config.yaml
n_layer: 8
d_model: 512
n_head: 8
n_kv_head: 8
head_dim: 64
d_mlp: 2560
vocab_size: 12892
activation: "tanh_gelu"
norm: "layernorm"
norm_place: "pre"
norm_eps: 1e-06
positions: "learned"
qk_norm: false
attn_scale: 0.125
bias: "all"
tie_embeddings: true
parallel_block: false
init: "uniform"
init_std_qkv: 0.0343
init_std_o: 0.0
init_std_up: 0.0343
init_std_down: 0.0
optimizer: "muon_variant"
lr: 0.0122
lr_mult_o: 1.5
lr_mult_down: 1.5
beta1: 0.9
lr_head: 0.00649
grad_clip: 1.0
warmup_steps: 200
schedule: "wsd"
decay_fraction: 0.736
decay_shape: "linear"
final_lr_fraction: 0.0
batch_tokens: 131072
seq_len: 512
doc_mask: true
train_tokens: 1279000000
steps: 9758
dataset: "wikipedia_en"
MLP neurons of a small language model. Each row is named by its layer, matrix (up: input weights) and neuron, and shows model dimensions 160-223. Each number is 50 + 10 x the weight over its row's rms, rounded and kept within 0 to 99.
After each neuron's rows, "fires on" lists the tokens most often at its 100 highest values on Wikipedia text that the model never trained on.

L4.up2001:48 39 49 61 42 54 61 68 47 68 53 56 57 52 61 45 49 44 54 51 52 36 35 46 51 56 52 47 58 61 39 33 55 62 29 31 49 49 49 54 35 44 50 51 47 80 33 42 48 54 44 58 52 54 56 47 38 54 53 36 62 53 42 43
fires on: "–", " (", "/"

L4.up2270:45 36 57 53 49 66 49 46 53 46 37 48 52 40 65 54 62 68 50 38 68 40 49 49 67 43 33 50 60 52 48 36 53 48 38 49 61 50 74 41 51 38 43 45 48 74 52 57 67 42 53 53 59 41 42 44 50 42 50 39 25 49 46 59
fires on: " (", " |", " the"

L4.up1165:62 42 39 67 32 41 51 61 65 42 54 47 58 42 45 26 55 54 39 41 48 49 43 69 62 47 42 51 52 37 34 46 58 33 59 68 49 59 65 50 55 50 43 44 59 51 56 33 50 74 44 44 57 51 48 31 37 56 52 36 40 52 49 50
fires on: "2", "7", " J", "9", " Spring", " North"

L4.up935:35 42 44 42 56 60 42 48 52 37 41 50 52 56 57 47 66 50 62 66 78 46 43 64 32 53 52 64 63 59 42 45 35 34 46 52 57 36 53 49 52 55 19 55 40 46 61 66 65 54 57 49 47 35 47 38 47 60 53 51 43 47 62 54
fires on: ",", " (", ")"

L4.up2361:68 44 71 54 57 31 71 44 49 51 46 52 46 54 43 43 50 54 56 65 58 70 39 56 35 55 51 55 37 44 54 45 66 61 53 47 49 50 43 57 56 27 65 48 35 51 52 42 52 57 61 49 55 44 50 34 54 49 50 45 61 53 48 59
fires on: "\n", " ", "ol"

L4.up2185:48 60 38 75 51 46 53 42 41 43 38 46 50 54 52 61 46 48 44 74 45 35 55 44 29 58 47 59 56 21 48 40 47 41 30 50 29 57 46 50 37 56 52 57 60 59 71 45 47 44 51 39 40 40 49 64 58 44 51 67 47 78 31 74
fires on: "0", " ", "1", "8", "9", "th"

L4.up2384:63 49 44 26 70 50 49 43 54 71 41 63 48 50 61 48 55 62 52 45 26 48 51 49 56 44 40 32 53 54 55 47 48 52 40 57 53 40 35 43 50 51 57 40 54 64 52 52 44 62 62 56 48 52 50 47 50 66 52 63 46 36 51 37
fires on: " to", " of", " for", " in", " club", " reached"

L4.up447:49 49 56 44 42 51 43 53 55 69 43 40 57 39 82 59 48 77 49 44 43 67 46 39 53 44 52 39 57 38 60 48 62 67 66 73 43 80 25 37 49 45 38 56 59 52 38 60 53 45 56 54 59 52 50 47 43 51 48 44 42 46 60 52
fires on: " M", " her", " their", "'s", "6", " him"

L4.up1337:64 45 48 42 69 40 48 56 53 46 47 52 72 38 58 61 47 68 50 55 53 58 62 49 45 46 47 52 52 49 51 41 64 44 49 66 50 56 54 65 53 58 54 51 68 50 53 47 62 45 61 45 34 58 42 25 63 68 58 56 29 58 61 61
fires on: " −", " Q", " km", " Sl", " +"

L4.up2437:50 52 46 42 51 43 42 64 52 68 43 56 68 57 72 57 44 46 50 54 39 48 56 53 26 57 61 51 36 54 62 42 58 49 50 57 58 68 50 48 44 40 40 55 39 45 53 44 25 40 66 59 46 50 57 54 56 54 56 56 49 49 57 53
fires on: " her", " up", " his", " down", " their"

L4.up2214:41 29 48 44 49 54 57 51 76 42 37 50 59 58 47 47 50 48 55 52 54 49 47 45 46 53 64 48 58 28 41 52 44 51 42 51 39 65 60 55 36 41 57 43 50 68 51 52 56 61 49 65 56 54 59 40 44 59 58 35 59 51 57 66
fires on: "\n\n", "\n", " ("

L4.up651:67 55 51 51 42 50 62 49 63 57 45 45 65 40 48 28 56 50 30 35 56 54 56 42 39 48 51 47 49 54 62 63 59 52 42 66 54 34 51 32 43 37 43 46 52 63 53 56 49 52 52 47 26 55 36 42 60 31 51 63 58 52 57 23
fires on: " in", " for", " into"

L4.up1037:56 40 47 67 64 26 64 53 44 55 59 52 34 44 54 51 54 61 44 73 47 56 43 49 41 50 54 43 52 43 67 48 59 42 50 65 46 59 46 49 24 62 42 42 48 51 39 44 50 42 71 54 42 47 44 42 54 41 37 73 46 51 27 51
fires on: " "

L4.up257:49 57 49 53 42 47 59 62 47 47 38 56 50 72 43 67 39 46 69 48 41 40 51 51 41 65 30 43 46 53 50 74 72 49 58 47 57 66 62 52 56 55 48 55 33 43 39 46 51 48 44 59 51 35 47 71 64 40 63 47 52 42 48 46
fires on: " of", " ", " h", "'", "rick", " D"

L4.up2301:37 50 46 54 39 49 60 51 37 65 42 45 52 34 47 70 55 38 53 51 52 56 62 56 55 46 41 48 78 48 43 61 63 51 38 64 49 45 50 43 48 62 43 65 46 49 42 60 63 51 38 62 45 47 39 52 47 48 42 50 35 46 55 51
fires on: ".", ")", " |", " ", ";"

L4.up1402:47 29 46 52 55 46 48 63 54 47 43 56 35 36 52 49 49 48 46 47 60 32 41 55 33 34 54 58 42 47 37 51 55 38 60 48 24 51 66 48 43 43 37 54 56 63 50 50 70 34 65 60 38 44 53 56 42 51 58 44 55 47 44 37
fires on: ",", " -", ";", " –", "-", ":"

L4.up2363:65 42 54 39 50 54 47 51 49 55 48 75 39 56 59 42 51 38 63 47 35 59 43 61 30 48 43 67 38 55 60 55 62 46 43 41 46 56 68 51 62 61 55 53 43 57 47 30 57 51 43 56 62 43 43 56 45 57 46 65 47 58 58 34
fires on: " as", " ", " the", " of", " for"